Weights of a small GPT-style language model, trained from scratch on English Wikipedia.
Size: 8 layers, MLP 3072 tanh GELU, vocabulary 48200.
Architecture: biases, tied embeddings.
Training: a variant of Muon for these matrices, 7522 steps.
MLP neurons of a small language model. Each row is named by its layer, matrix (up: input weights) and neuron, and shows model dimensions 32-127. Each number is 128 + 32 x the weight over its row's rms, rounded and kept within 0 to 255. Numbers have three digits each.
After each neuron's rows, "fires after" lists the tokens most often just before its 100 highest values on Wikipedia text that the model never trained on. A number after a token or word is its count.

L2.up1037:109133093129178173148108154122150146138113141138154126100151078117162119099134125069097123130170189145116135104120182155127051166160133182111130154088106142153121180079186092094170091095117125173099140156153103115098132143107116159168203111150136137110156130166116152137124102116132132123
fires after: " to" 56, " not" 5

L2.up663:129157200087186147120110138121133123077113153169073144156059123134138128126114141152091117181169139114129134112147104138109123172101153120153137158153113078150160136079164090128104172123128086136148135147149147078120175102126145117132119173152142151134184132130154165151155178107119117113
fires after: " was" 28, " is" 22, " are" 9, " were" 8, " be" 6, " born" 6

L2.up2793:143086146146128038179171123057097115128105100092122145053112092059103158097139104096125134165143146046145063137116092108109070091179134144145130119094142158133129192067164120104198068112085151122061127114137098150116084130163146059104173120068164136105204111127140172133148112140125132145
fires after: " |" 22, " (" 17, " " 8, " L" 6, " D" 5, " W" 4

L2.up624:200086113162158090057164072103138126117150114093138105149108142110061162136147071109122154186144060173153160136138127160128101088053113097135161080180151162132105119123186092128151181080142107105169100077118063147095100112115153178163064152129111101112141109130109112168124082192110108172
fires after: " " 32, ".\n\n" 22, "==" 21, "2" 7, "0" 5, "1" 4

L2.up1027:080082107099069159135111160109111152106151113170132157053068089100145139121086148071131086133143160142101070129138067089106202147099167145111129072172107103140111105148127143125136123111174152072130125158155132152154094130146133156194144111122098152102116114079113068117154152150177149138
fires after: " is" 35, " (" 10, " was" 9, " a" 5, "," 4

L2.up1077:143150129124128158179131151173147141156168158116212108193108104155133096123139073126119128109097046111111150097128117107173149133159195117134172118104090131140108083142084148127186141111170122139152072141158158099099165136138152091106190125152124151095134163148201139159131116158112154140
fires after: " " 56, " (" 6

L2.up1016:115056129113102116122121113094173149138163117141109047095119121125140113114101126112116176096142071087206135102124141166096107102136117129133100121138149118153128145124082208087150124163126117110093104134181131098122121136089129147164129095137138141138115105134104164102103093046145178098
fires after: " to" 22, "," 19, " Medal" 6, " was" 5

L2.up2158:125099146142124161152090085138127116158083117159144114106137157171170123108132118177129130104110109163205124173154134109072129118088152142086075186112175131152088132133157137154138165118142089157160128188125147114167135085096102093188148153125190105083119087146048088132164145086169126088
fires after: " the" 25, " In" 25, " As" 5, " a" 4, " |" 4

L2.up1131:132137153108182140109153112155105141128116102136163165172107172104110181074132111106172093180112049125131148200128116161143146139150109178070135079139182163158118202091157136102145162111121164173180112091101138086112145036120145132117139117139083183162129172131196133098119115110112151128
fires after: " " 33, "1" 16, "0" 9, "–" 7, " |" 4

L2.up2230:137134163131113182154162146162186120126139175146164120072129110095185107158131182156097182203119171095116111163196127093096101115088114156127145147149130178109140083095083082124133087188094135095160137113098125146110084114074146158138096080141135114117084152135175108145145170156152110188
fires after: "9" 17, "2" 13, "0" 13, "1" 12, "8" 9, "6" 8

L2.up977:082119158070104161140154128159112111072099123097229155136139143170126100111142148143136146121113169108167084177133094119115128094171175115093074141135105128131098125137106158075170158085167083104068105114143178117168110092149113106157131099141122134103129104137209165120138123134213179123
fires after: "," 90, " United" 5

L2.up644:097150174111157149086150153177083168143214065126112119121142137163145136118124110149147112146107146093092122120090122148109119170150131089181134095119156126171096116098147155128162132098170122111115167137144152105136138089177147148169135149125173143062182148152217127168110125006137114120
fires after: " the" 18, " was" 12, " \"" 11, " is" 6, " were" 4, "," 4

L2.up2788:102120175122079105184135092166170160123086089130198166097103150173155115181153141115151127160139207153149102167168172133150115116165116101094113177130051089116094103152169136188085134107135099181141160193097153190155103098120094121102079131078075175108127106155161166170132123111168143121
fires after: "," 67

L2.up1755:158074146144141168084157077127112139134129150139105132055125186147149120156153145053160079100155115182127141159176094054077167117168148121085094117153156100115154138160169105157116133094125129151118116099123091143139103109136114161133133155078123175085142132155146125119186055120110059108
fires after: " " 42, " (" 24, " Un" 10, " \"" 6, " |" 5

L2.up1796:118152152124099116111131159066222139145128173066147094150144108113141124141074071122132115156136113094147134163132056131144140169146127156056133136175089105088133139131128101171121147095138089127120169164112127139157138139061114134145158123078136128162124139089110128114155165073097171109
fires after: " " 42, "," 19, "." 11, "2" 6, "6" 5, " x" 5

L2.up3000:119125139142068132112122139061125109186146090088144098112140129080131144144113114097164175081145141083144190115159121127141125140059143193140119160124085135182109091149202160149137130190125132161114134095112108126148105176166135181127071155160132125118094180126124151160143133122129196125
fires after: ";" 39, " |" 27, " " 6, "2" 4

L2.up1674:082098121101140160118142131142155108149143143086168138143126134124087098129118107137149102167084137164084100160187164180147134140129141119137166116129158159095074150111150059149163112133104100149102063119111139103117138101170102133107116126053054132149125125166175157108100108148086134156
fires after: "," 47, "1" 10, "5" 9, "3" 6, "2" 5

L2.up1695:182130153128082077069147049142116157102155092120103123141160118125122110159101146159091122136150111111172174128113066134113115107128140143129114093165139142100068129144120120180141177115127147157186089097178139148078087113183106121095103167112125134122181102132135126134057105118056119130
fires after: " " 53, "0" 42

L2.up19:135113114190153130164128129120126171189157131142144105135178082135136134149131134122101135134112099077168165128149114150139120129091161154108132134141116162082132068150116108110129099090077139171160076140181159127112129081070126070112173153163118078121157091117145167105102166101066120116
fires after: "," 37, " and" 16, " the" 6, " |" 5, " in" 5

L2.up1983:140197174076159114154134090100122073130145158067116156119102068109142122157121102138178145212107141102126129187117103146176079083203202082120137123128101104135092118098126140118145105103054180174170105134124154067109080189155145109117064109115148124060112128133137108122164176118187130102
fires after: "," 56, " " 8, "2" 5, "0" 5

L2.up1104:126163202156171125129218178146136120197120137146185114126101159132228141107137085131160102132099132116103176194178094118158112080145116071094096103106128129142125114118125139121114100120103127085115131130123077094100064156150100154113100073094070111186139241151117125128112058156091195116
fires after: " a" 17, "'s" 11, " an" 8, " his" 8, " The" 6

L2.up1220:171142091132126136124086149149131114137128084073077101107127153186134100123196155087148077154106121148113126211121121074122169130179116135222139101150116109098126105080170148164131153133191098194138150121143128060082090162134122112143139161078159094057077162174173112103140128195163110151
fires after: " " 93, "2" 4

L2.up76:110117111133118117172211128166159146182155118124103138136110112068121069099163135180094117169144163172116050141096163141145074151190116138128156145094124118127094097111202135132060137143141144149150132137192033122159147153136153087129117107151175122089243089143119133129124143118136085076
fires after: "0" 32, "1" 16, "8" 10, "3" 9, "5" 8, "7" 7

L2.up2127:124169145136118125076112112143143123125120090144155128105130140160179154142124148117101147107124104098192161160086133159142139101079099081113167150138132136097144147139149106125168139122109161153150117144084129145115132121153148115111092161079144107121152083162151115128168161128120186085
fires after: "0" 34, "," 16

L2.up447:200130111163124167194104177153167138142136141072219101183126140126137185094120126133105200170123156147155085131142091146166139088121118109128115133134136090206113070154116158095154123138216080112172133076118084118168060071143137082128118085172112125139125150103128117145130131034117113140
fires after: " " 45, " |" 21, " income" 5

L2.up2699:145099165157191096113125130107100174165077091173138122140105069083130198085161134156169144126079121117131221211139151176140098111115136148157102159180116134104132132088114111114165085114100110161130138138096178169129114143094150061082153110136122154115185148113089185067128108143082104097
fires after: " and" 59, "0" 8, "," 6

L2.up2631:097121125183168137102138102114129139107115159114109127145149122070111135150133141115153109168100110155139178151106138136170116206126169134107078045114090177149081154116170100185122069172095152167130128082127155183116152100090066136132088106131127095122154112121142115126111077104160097097
fires after: " " 36, " |" 17, "0" 17, ";" 14, " -;" 5

L2.up2621:133150095155115116143133135127131127172096120166176156105115107134141138186143175157066130094100101099153140135105100110076108114104125172097123111096089163086145129099126091112147071164107191174152137202107101069064122124133131135147105108120100110122111207150141116166196132107147091140
fires after: " |" 52, " to" 6, " September" 5

L2.up3022:108146185177094152126140087163154128128175205103104116120126103156133146132149096110199171139126165163175113138175091075108135152088142134239118169131178205166102106060126240132144100146107196176084125161103082131107099100136196158162105134104168128076087134144113123153062103148116118141
fires after: " " 58, " (" 21, "1" 4

L2.up586:110078149127149102056104100142122109073144130118086126150148155129138078179128104151177093124117085105125123064094085134122094105151117168113155092149105138183137163079126125100121118092147138175094140084121126101149098119139119157075186153121118179162173161139203158093106163119162139112
fires after: " " 62, " |" 31, "1" 6

L2.up590:185118084155137151152106115140106064149124085179174107153123165063067164049112146029095121144145115115121109176078084123122073137172146136208090094093118113116140110124094144093154095170144048130141125090098108153152084167138115162193128152151147123149122148126141097119208101135112070133
fires after: " " 25, " the" 15, "2" 10, "-" 10, "1" 5, " and" 4

L2.up2807:128125104107055094181112139118133158162115137120092123075170086099143083138114092074115157135131209098121147135157144117155158100115170125122095110166128150141035126142159146155119152182197132181159120112146168090066076144079112106134232170091108168103115129145145110142115153139100127149
fires after: "1" 17, "0" 15, "2" 12, "3" 11, " " 7, " |" 7

L2.up261:142113177154133125146146169138163128082143087124129144154096075177111120174180168129138114145138053195195103133106117148089148112119131135116152124150103176112161148139117064150152109090174094184151109156178119141132123106132122110143124165132202069163087145150120140145077199118180149108
fires after: " in" 19, " the" 14, " In" 11, " to" 10

L2.up213:113100155154068085171162148124218172137136105090162154121138064173188101102170056156129115089124120147133135147122168185188116137134112136109144126097180109075192159177114114117117120099086106176173135143117132156180123096128134128142166154143175092117114084094127158126129154128125112131
fires after: " to" 31, " served" 8, " the" 6, "==\n" 6, "\n" 5, " and" 4

L2.up2924:145176141070167132182161107176114184146168048050130122109110120125133128187131167115152108140112144112181188134116105132176077071099109126119160172120206154158083166168118169131111169167158167139169123123178161180132135148117138153175116103163111125128182138118152101121108137106122144093
fires after: "\n" 26, ";\n" 18, "|" 14, "}\n" 4, ")\n" 4

L2.up2065:154105142161125155134192162092149163120152138098133141081089179093172152093127132094186137182160128102156019117128131134083115161097127148126130120079066131123142113140096160088128131187153126098120108158159129063122101163145151121149177172167140115143212171095187000102090103080127152112
fires after: " a" 53, " an" 15, " was" 8, " A" 4

L2.up2770:172139095146137135128080112149163116168186102152090070117121098129101143112119168137114128094183098146137130153135112053113155154105129102158119034095109098113097098074116137126166126140170136143134139147188107078071163114184127100077110153127121093197140114129130136093090129099118114167
fires after: " " 34, "-" 9, "–" 8, " of" 5, " a" 5, " the" 4

L2.up476:141103134175123109149154116103197135112094135129060122179148121143126151100105097117144146174089156127143101159143151124095123157073158148158135111130167126120120156152198087159164138121164104107167127100081149125156116102082175143126139110142138153084131146099157119132121107147176077121
fires after: "1" 24, "0" 22, "2" 15, "7" 8, "4" 8, "5" 7

L2.up1047:087172129185179203132066089095105095144106116110136177058105086112134086054204136130102120150103155096144194189100204107154144181155063161125145184156148156146111157139171168070096120075167112145138180199127164124154082159094122094102134113131097109118170173144101132091158143146160155073
fires after: " and" 62, " or" 10, "." 6

L2.up269:149189154082111137171147105092104142099137154116179159097164160158107126105123102133111174143094128100145135061133067105112079142131129119062184055085136124105136126137113123075154150159136168128147133121120116163079104091126128119117112146149134120147169120115149096134102176144123121154
fires after: " was" 28, " as" 12, " is" 6, " not" 5, " were" 4, "," 4

L2.up1157:134106133161149148126144097112131145119092120149188157124119131170144084100117091116113155136118156128218100120110172167145144136107149120134152126113080120120078152105169137144204122094138086103156145119134169106150145175105154132167147086175109174103110090135130177127192191140203139107
fires after: "," 36, " and" 24, " which" 6

L2.up1704:136158148157128146144116108137174184162072127126176155102133106168148120103114200106148139148163128117178104147050171114112136133129088151151097107124146113168088078127123157118161100128143138120105125122113114158124076127108049085117124127091120122131120123136129063191157117109176078071
fires after: "1" 32, "2" 12, " " 12, "0" 10, "3" 7

L2.up1126:139138145071106113141196143134132181074170141173180116108145106106122100080126086158079168146161152116125134173112156145050115102202119135119105119154101125144092111063149105120102112130150134133102084123111105157122128103117121132088149118149161119137084086162187104152096112107178082134
fires after: "0" 50, "1" 13, "8" 9, "9" 9, "5" 4, "4" 4

L2.up2929:090174059122189140134087167114118098179128122096091155100163138136162122172085106152101171147154125091144168132125106053126126114124131112068124136154139126150117140171118073112142150147115120158182115167106135105132148136092127074126192122159081148136203097106122123138144208093139166082
fires after: "," 25, " and" 25, " |" 4

L2.up2837:161128143096166163054191153100108189135152194142142170176108101163145114159091151124136092095181103119145105130135174076144112158166112090104130089097130145128097159094094143148146115087094128057173149167208124089182047056081142124140131178137202105152152112105140065139126125072148116126
fires after: " is" 45, " a" 19, " was" 11, ")" 7, " an" 4

L2.up1610:108103095157176126135095135191087129136103173075096077133132143134136142100154139111104101144156066124107125125122132098134148183172129124145187150124090144128183159111074100153160134136160171148125158106145114102108139117135125154117152108107137127128182190169126070103137200159182230126
fires after: " " 89, "–" 5

L2.up498:114083098154172192082142102104141128120129145037077126169144225121169072160138100117153123189046111117156138188117073183118118111136158142137131133173114140105106141100122105143165209092139089165111107142124155103087099198104169112087128086173137128123129187156135100122123143151118108191
fires after: " " 76, "1" 5

L2.up919:131098058127170121144120128104114114115129122106106162134166137111134172097128146089106173067197151126096138104137190093103107113078109125196101199158138082162141102068139196144161145134063136164120141136127117120160136109169182159114102155117057108116100087144057195134119166069136135115
fires after: ")" 51, " (" 8, "J" 4, "U" 4

L2.up1627:089168128126138102106098078116152154155070111092094121120151088117138167123136138083176073116118160110152105141154143155112171045160092117125134100143155128142080117083109127105155108093086123162125124146106116168042104157104123125056110166145110182118080147055106148152117128103083168078
fires after: "," 55, " " 14, "3" 7, "2" 5

L2.up1386:095080079129172136100194154157118179128116090187109118106106090121080110100118111151118136148105117153169140142145176161190051111142147133136108185121055149168123130141131092172158094150091154154115168163154123121171118099138164142130178061093086124131156073110103152156082188122155137121
fires after: " to" 81, " and" 4

L2.up92:133116146103122102118109130089108129050162136181095099115058137152184072102100102132170103053201115140110087146128107101160141127186144150157108115160137102139160176130092142085192168126121165128095126074089150111125115105173074158162131133185147130169119159073171186094177107146109108154
fires after: " was" 22, ")" 9, " were" 8, " be" 6, " is" 6, " |" 5

L2.up1313:202158078098146138104106125133113177124180138141148146117181149120220110132101180153137159095114132117155123079136130182165106162088175085143105178167189157125107156133089145148112101105100066112155126107165125077133127130119160150101111121182138111157115136056134100144136120077053150107
fires after: "|" 46, " |\n" 8, "\n" 8

L2.up2804:143126089083111122169073110133138159140092148137191153066154128107144102119121124101139127096128163152140099091122147163105073114114137157152060071143148097188092115134158098109094068119106104155095160153111110133144146127103136154140134132125160176127137158094096167103149127103084092145
fires after: "." 31, " " 29, " |" 13, "2" 4

L2.up2836:129094118172122121075152208145149102184142087086179150189095153121129174160145146117139145175079140080129129128099103165123135177123125072131084122082145109057106115147085116123145116134107160164153107216147113152108187113091136067059154104078165122129104138153204161153138148160107167097
fires after: " the" 37, "," 17, " The" 4

L2.up2225:117169138113134082155150124118101136175111142141162126135154095084125134113130109064093124113105117133124087100114109142101108142136126172165105121077160144128134091045186195107127122104124138157124103143093128094136110087126165109087135111130077104128065151135131103145126093103120123137
fires after: " |" 85, ";" 5, "0" 4

L2.up2680:139151112189163126066093156073099129089109114168119163140107174088167110087121169201102164099145089154117139110138110140132102168114117176105148108067162139152119157129146134111165138097164230134124072113107138123164095145123119149043132090108085090130133162059146137137097161123178161066
fires after: " " 63, " |" 13

L2.up1939:150102139143095141112153132148166093155153144204141128107118111165139121161124119109114075138078140166111176073166120100106107110157076159129124119141161157133126103110130179161112206122132156169096120145076082097064108112132140169170090129065156069140098147130171079082208138177148158141
fires after: "2" 25, " the" 25, "1" 10, " " 6

L2.up2890:106112136158157111175112160145099116125093121075136140169174101149118153119076121103132195075159093110099084200137084113161074155060174146069138103130136139137082146191156099120102119145103113106162124086118115124120089091115128160114040113168141112135144148146131065097107106119169150141
fires after: ";" 42, " |" 24, " " 16, "1" 8, "0" 4

L2.up2148:177131110105121123139107105108140106104148123153113136160164158117147124123084101137159131094084068135073139182159155140173061114103170135102112118131132132129113106134152146125128089180206188142133110119092109105119134121082153090150123133150100162120150096116086160108147098170127090136
fires after: " " 71, " |" 22

L2.up2058:157135131153098103149127126141120134111108127157044086172120122151102100118196093170098122164132146094207132119171120076170130081111139174162117190085178136109097160143106118184124195111130125144137141079123127139147130124075089160166130169166172056119158149133091096116165061147110116118
fires after: " was" 22, " is" 14, " are" 12, " as" 8, " be" 8

L2.up74:164162136132164104041061124084070122091099096158071108099094143129098177168137103143103080123123086110102142121150090126094186092180150223189183147137148119165092156156116128210097144105137142137085122105141164093180117083170134180116148136189134149130090128106163165146105125190111188167
fires after: " the" 31, " |" 12, " are" 7, " is" 7, "(s" 5

L2.up1457:126188125123126117147133072142125061101170167113138115189126101181098190130110087137169160169143113063181142113100096139168105092119107094142143159119160160110152101055148151151109133125088076177172127134148164150151109142116129158135089102169142150148087148118098164098129125098141147157
fires after: "," 79, ";" 4

L2.up1933:133093108115178149068135153117133129137168100121161124131167136103180228111101120133111131126101111154122182147118159156119145109198090107124075135106115141143145142090163173159132229160096163110119119070080104050096113166141117124128114107154112070143142161171138096126153116168151128124
fires after: " the" 52, " a" 17, " The" 7, " " 5

L2.up974:086085143137127161117112134080105111125135155088045133087100156083195159118128122162154148151097151080048103148107097131100116135094090166069088100147212139122163124188091157177108106103156161125125135128115160133111128192126134111163155157112108077106092204122116128120133167152103167152
fires after: "2" 47, "1" 38, " " 6

L2.up1434:155052144174126085168151126108148109120112189111111151112128095120141090115157058105134070149186120140216109145119116158156090050105110142093098136162136141189146137129161138129159115151153116154090154159122079111113167121147162124099159141110169127124145164095105097104178097075085129151
fires after: " was" 22, " be" 12, " is" 8, " were" 6, " being" 5

L2.up1199:111209127146127125131132169088118138098142125100161131088134112099143124119092144209162073167139122086137100148178161050130122079094129184170179111101094099143050088108096166165091126074151203123145137145177128115163101131159144106073126079158122077124129113099172161140129160100121151101
fires after: " |" 45, ";" 40, " —;" 5

L2.up2110:105136152105150132107147086190114141148158158107160186120123108145123117135158121125102085165130096135115075106110136124155135091156124152128080123168103118098079137099155121132147173087152119177186099136173092108117164132162062134152130079195130148147150218144139125172127137127066101116
fires after: "0" 49, " " 31, "," 4

L2.up1823:103153161103091145101101127114110177095162166105148132112136061139079067056095132117114157164106145130135106132132114112129095197153130132117132083094113131123143076132121108077152126148202089088063141104163133104148085102181163184102065100114110084153139150086183119117094151133150067113
fires after: " is" 30, " a" 15, " was" 14, "0" 6, " an" 5

L2.up2193:179155114075116106089130154146139147137178107154095095144168109125127124085123122183077112114145086196099102102090138117130155171128142120145098094146175153138155182102108175127169121162104161157071132116114103112076124115149171119149130139094150093080126074147132119176118138145173106164
fires after: " " 37, ";" 19, " |" 9, "0" 7, "1" 5, "==" 4

L2.up2112:099128159079199098160107091126141140122116162063111124160080112135181162115110103127143118157139042159122093071061077116145130096120071143088142174071126105156161205098140108132143147059090124114117106107074070156072109164103151066192170109131081148154112174134099148148184154179096129080
fires after: " " 45, "1" 7, "th" 5, ";" 4, "3" 4

L2.up917:095077098123110109118131096115167112085165172114090078106110162113163131090145097077057071116133089099118177110138110126144103080103179159170177168152179120140140086081143110174142152078116142101111117126170128109101128127088155130124169174190196097118146111124108102134155109094153136175
fires after: " was" 19, " is" 10, " were" 9, " as" 8, " are" 7

L2.up2579:162146162071101102085170146150140142133135105167108155088127117160111117075109170157164169141141147116148093153142131099151162153139186146166149137159137141191134147115161139215096179126109097103179124107107082112156123089168141132068105104072129196100163020123142101123071148091113161124
fires after: " was" 28, " is" 12, " to" 7, " be" 6, " became" 5

L2.up3002:106100087103173125088102084102157170132096168152149153113041109108172148066110128144064102157151130083176139174142085113147150078141128139158142132181142136090088128144130136106129063153121143119126143144078126144102070131063097094125091129146149093092234117138083126113141118180125089106
fires after: " " 27, "–" 11, " and" 11, " or" 6, "1" 6, " to" 5

L2.up392:183099081111088134175170089092146134126135103136058142114174189117158088134143093059103106125119107117164125155163062141155100101116114178101114136108060126127124165146211166171140122125137134116112107134129097094073114094116163112170132119119119208117141072109141145142130130128137128132
fires after: " " 94

L2.up341:096071069171133122103158126158160097107180150147138172187079123100115098164145091127163127085131135143086123145102172071101106111167113145131108148132105132154093149048069130088115176145163114119110132153133152149115086136151143080035119105180134144129118116151171088087147114125116116114
fires after: " " 39, "|" 15, "\n" 6, "1" 6, " —\n" 5, " No" 4

L2.up2094:154145109129137126152059166158144158131161114130160140143177154174126124134104123137104122122179067156127132147151126080116126102148128123171140112077140085140144126113185098145137110121146132134173146139079124087105150095137113100082156121117207166146182133141148146144127142144136131204
fires after: "–" 57, "0" 11, " " 10, "1" 8, " (" 5, " pen" 4

L2.up2565:139153122120090154152132081136155118198161102142158184143109168082087116099125155103095174141197069154157126116117082101159105157112127176098173135135081067132132166132140129144147143100129149138142175196149135136149140157214123139123096081138163125136126095119180080155179108067185104153
fires after: " " 27, " (" 17, " \"" 9, "0" 6, ":" 4

L2.up2703:129121156084100107096138173173142156104135130142130001175128050048126058101103107115112120149173031176185081163058165156136138130179160160094074081144117166116122106173166064154080135138117148160147078130162099096148148106100162150115144098092140128079138118150156188131090155200186116176
fires after: " " 66, "0" 7, "9" 6

L2.up1378:083120148087160122121144171128118118154101186137140067135129094063118094128153073148167146108052106119124137054140141120090100067128161180170164140111135130137105148110137114128166128082155127153122129134150089133082130154126145124070170120156178121113146139096170161097116187096205104143
fires after: " in" 50, "1" 7, " " 7, "2" 5

L2.up1206:114114167154128124100192103111158064089106150150185105150131135120120127148097148155122136122149105170128069158144106153143207219175086184099158097181160139148122081105130126096208084133158150128152166141125132064121120121167086098158108064129139129176128118186144112126146124147155152117
fires after: "." 20, " and" 15, ";" 15, " \"" 8

L2.up1469:093154148171110103113061084094125087088186155114131133153138111117143117104162144092135180051181121115110172113100140140176160201127116120167155153139115073123109075055116195200118127096117144122148140141139156151157143156094117138121157147119183101104159148116121151130112088138200060152
fires after: " (" 67, ")" 7, " \"" 6

L2.up1838:077094135106126159081144129106132118112110151080171132142123176161135122109098138126101140160103148087147127198107094140120114134060115123188130082162132153113114141159092107117108090137112129130115101152122175123138087077132179125115097155150137153116145136131110177137109114094194163162
fires after: "1" 25, "2" 14, "4" 7, "0" 6, "6" 6

L2.up2424:199160160142130133175138132140148132149154127157138136184156108114148124160151177093101078097132125144141089163151107112057109127160102102131068116142102157117135107089126088137151161141094155139136149106138196094115148115143099072125081121157126159126190132155161102105108108137094078139
fires after: " " 47, "0" 15, " (" 15, " the" 5, "-" 4

L2.up2367:097169134133124129147129097158148158082100107129095166149091180123164124169136095166147121109075128087103179148161109121168135069142137127155155161130115160191072072119158167116151085101121182128133106153107048128161108153124178134152172101160138152088110186170134070135170121185126086110
fires after: "2" 33, "1" 23, "-" 4

L2.up1699:175138112137103156183162061101083104163174127153147129184113112134170075081140125136166130158178083097182113188157067116126202115140119140085110075090106110147150117104196186100115128115087121110102114117107118075114149151185069118124194138202147136180126075078073154099150100114100125176
fires after: " be" 23, " is" 21, " are" 9, " was" 9

L2.up2941:068128179141089138165194092117150183115076149145082134106113121139160082133119136146214085117156188177118102155096116127130133063093064123152123083135165112144097135146165137114102081137130148099145143152126146161123137121149158110133195129116131161109057153126161156125147134151139076141
fires after: "2" 16, "4" 13, "1" 12, "3" 12, "7" 11, "5" 11

L2.up188:103139157151089102095058126178174140136138114116188104153160072089128079118113072105119152103110093183149134141098231158121112098113205176135121116129073133128123192157156108135100171144120031151188089187170100156047121103136139116108131154188160102083155099146073140132175191150147143166
fires after: " in" 29, " to" 16, " |" 14, " on" 5, "-" 4

L2.up1067:166083106182164136104132099135129103153132089142090176098104125117084120146089186159145180094108054149079141108145107169081120175129113167114165093152126082165130150108160112140174136092106088145094137091121091127174154114140096165141137160129171141178200138109170167134150111150058136147
fires after: " " 58, " |" 16

L2.up1431:105142154140125083087129103118145111112056149157154131161097141127115170143058116163120164168156098088125114084104141118113125117126097148136101143157144139106120113085114096098126078204160092162105167103157159147138069138143078124168162094124136091130167160161144112159112109118135067123
fires after: " " 32, " |" 30, ";" 8, " —;" 6, " —" 4, "0" 4

L2.up2056:128164151127137070122128100100158154111135163086134096129141074110139088120169123135139103108183153124113147210074051193157130110169193163104100105088116097153080076120143105113104116186093133131105112144150084102135098152158080161106087144129135188103136133116111160147165106119163067116
fires after: "0" 28, "1" 13, "2" 13, "-" 8, "8" 6

L2.up813:094159155138127071145083065118184111165166126163069093078119178085134098129127120110114148104093084156165121185106106141113167140128068168096095185117114112123039133128160128162163150122140142078132152133109146125122100205108127141108125126175139137110132093143178151136139134057061193120
fires after: " " 54, "." 15, " |" 11, " (" 4

L2.up2701:154114150134143111167108132067091192174119086161060109139082090116141157136150072096139167118188139158149179168119150150170092199102095094118129103114166158101064161150107102127149095134157179171165123176120128141192124105176169118116136127094114117118144094128117121111138150152116144178
fires after: " and" 48, " or" 10, " " 6, "0" 4

L2.up2510:145098148105136131131131185142172152178150128102132105183140083134085092114139137114167110203125137134109144073141108152116157102134176124162119145107114122147130160104135154091144112122131127115141147101115181098108121137129125075081144105097180091135159164122148121153138151086117116140
fires after: "," 37, " (" 11, " was" 5, " |" 5

L2.up1636:130141109103175048111118120151167090170131160131119113111098101094133139116113102159155123188037113056134152112195089137171081116170071130125123107125143096105152091093143125129154201102120134165147116059102119199165154119134102140082132128128197171156041136163106181133241124130139118155
fires after: "," 69, " it" 4

L2.up1121:166141174174125139171097084147143152111155155078120133112131142168071132138188148152147127061140148093206078196198140098043078149145117114140152111082103161075110092136143136166080105116128132133097166083129092115108155144090122110190144149126129128166076102101083164141097135087138039129
fires after: "1" 19, "8" 16, "3" 9, "5" 9, "9" 9

L2.up2086:115128161148179117154186156147155176184144173080141132113154143121105088144083146116121142090106109042124102154193178125087091093117124118106078130116112150109113124103100119123133195124150144071123154053125166136110162116159181137114157138135167110140180154149079063130115107134069134128
fires after: " the" 39, " a" 10, " The" 5, " \"" 5, "," 4

L2.up1106:049148101128144100153155063091091179159088071111115117106115170158178125130140125244128146127106112060116137164096115077099156135088127117103130119180189155161096159125109140139138124142094119166152108115134118111077162088109141082129150105171166117117121061172134114065135067113137115084
fires after: " and" 34, " the" 26, " to" 7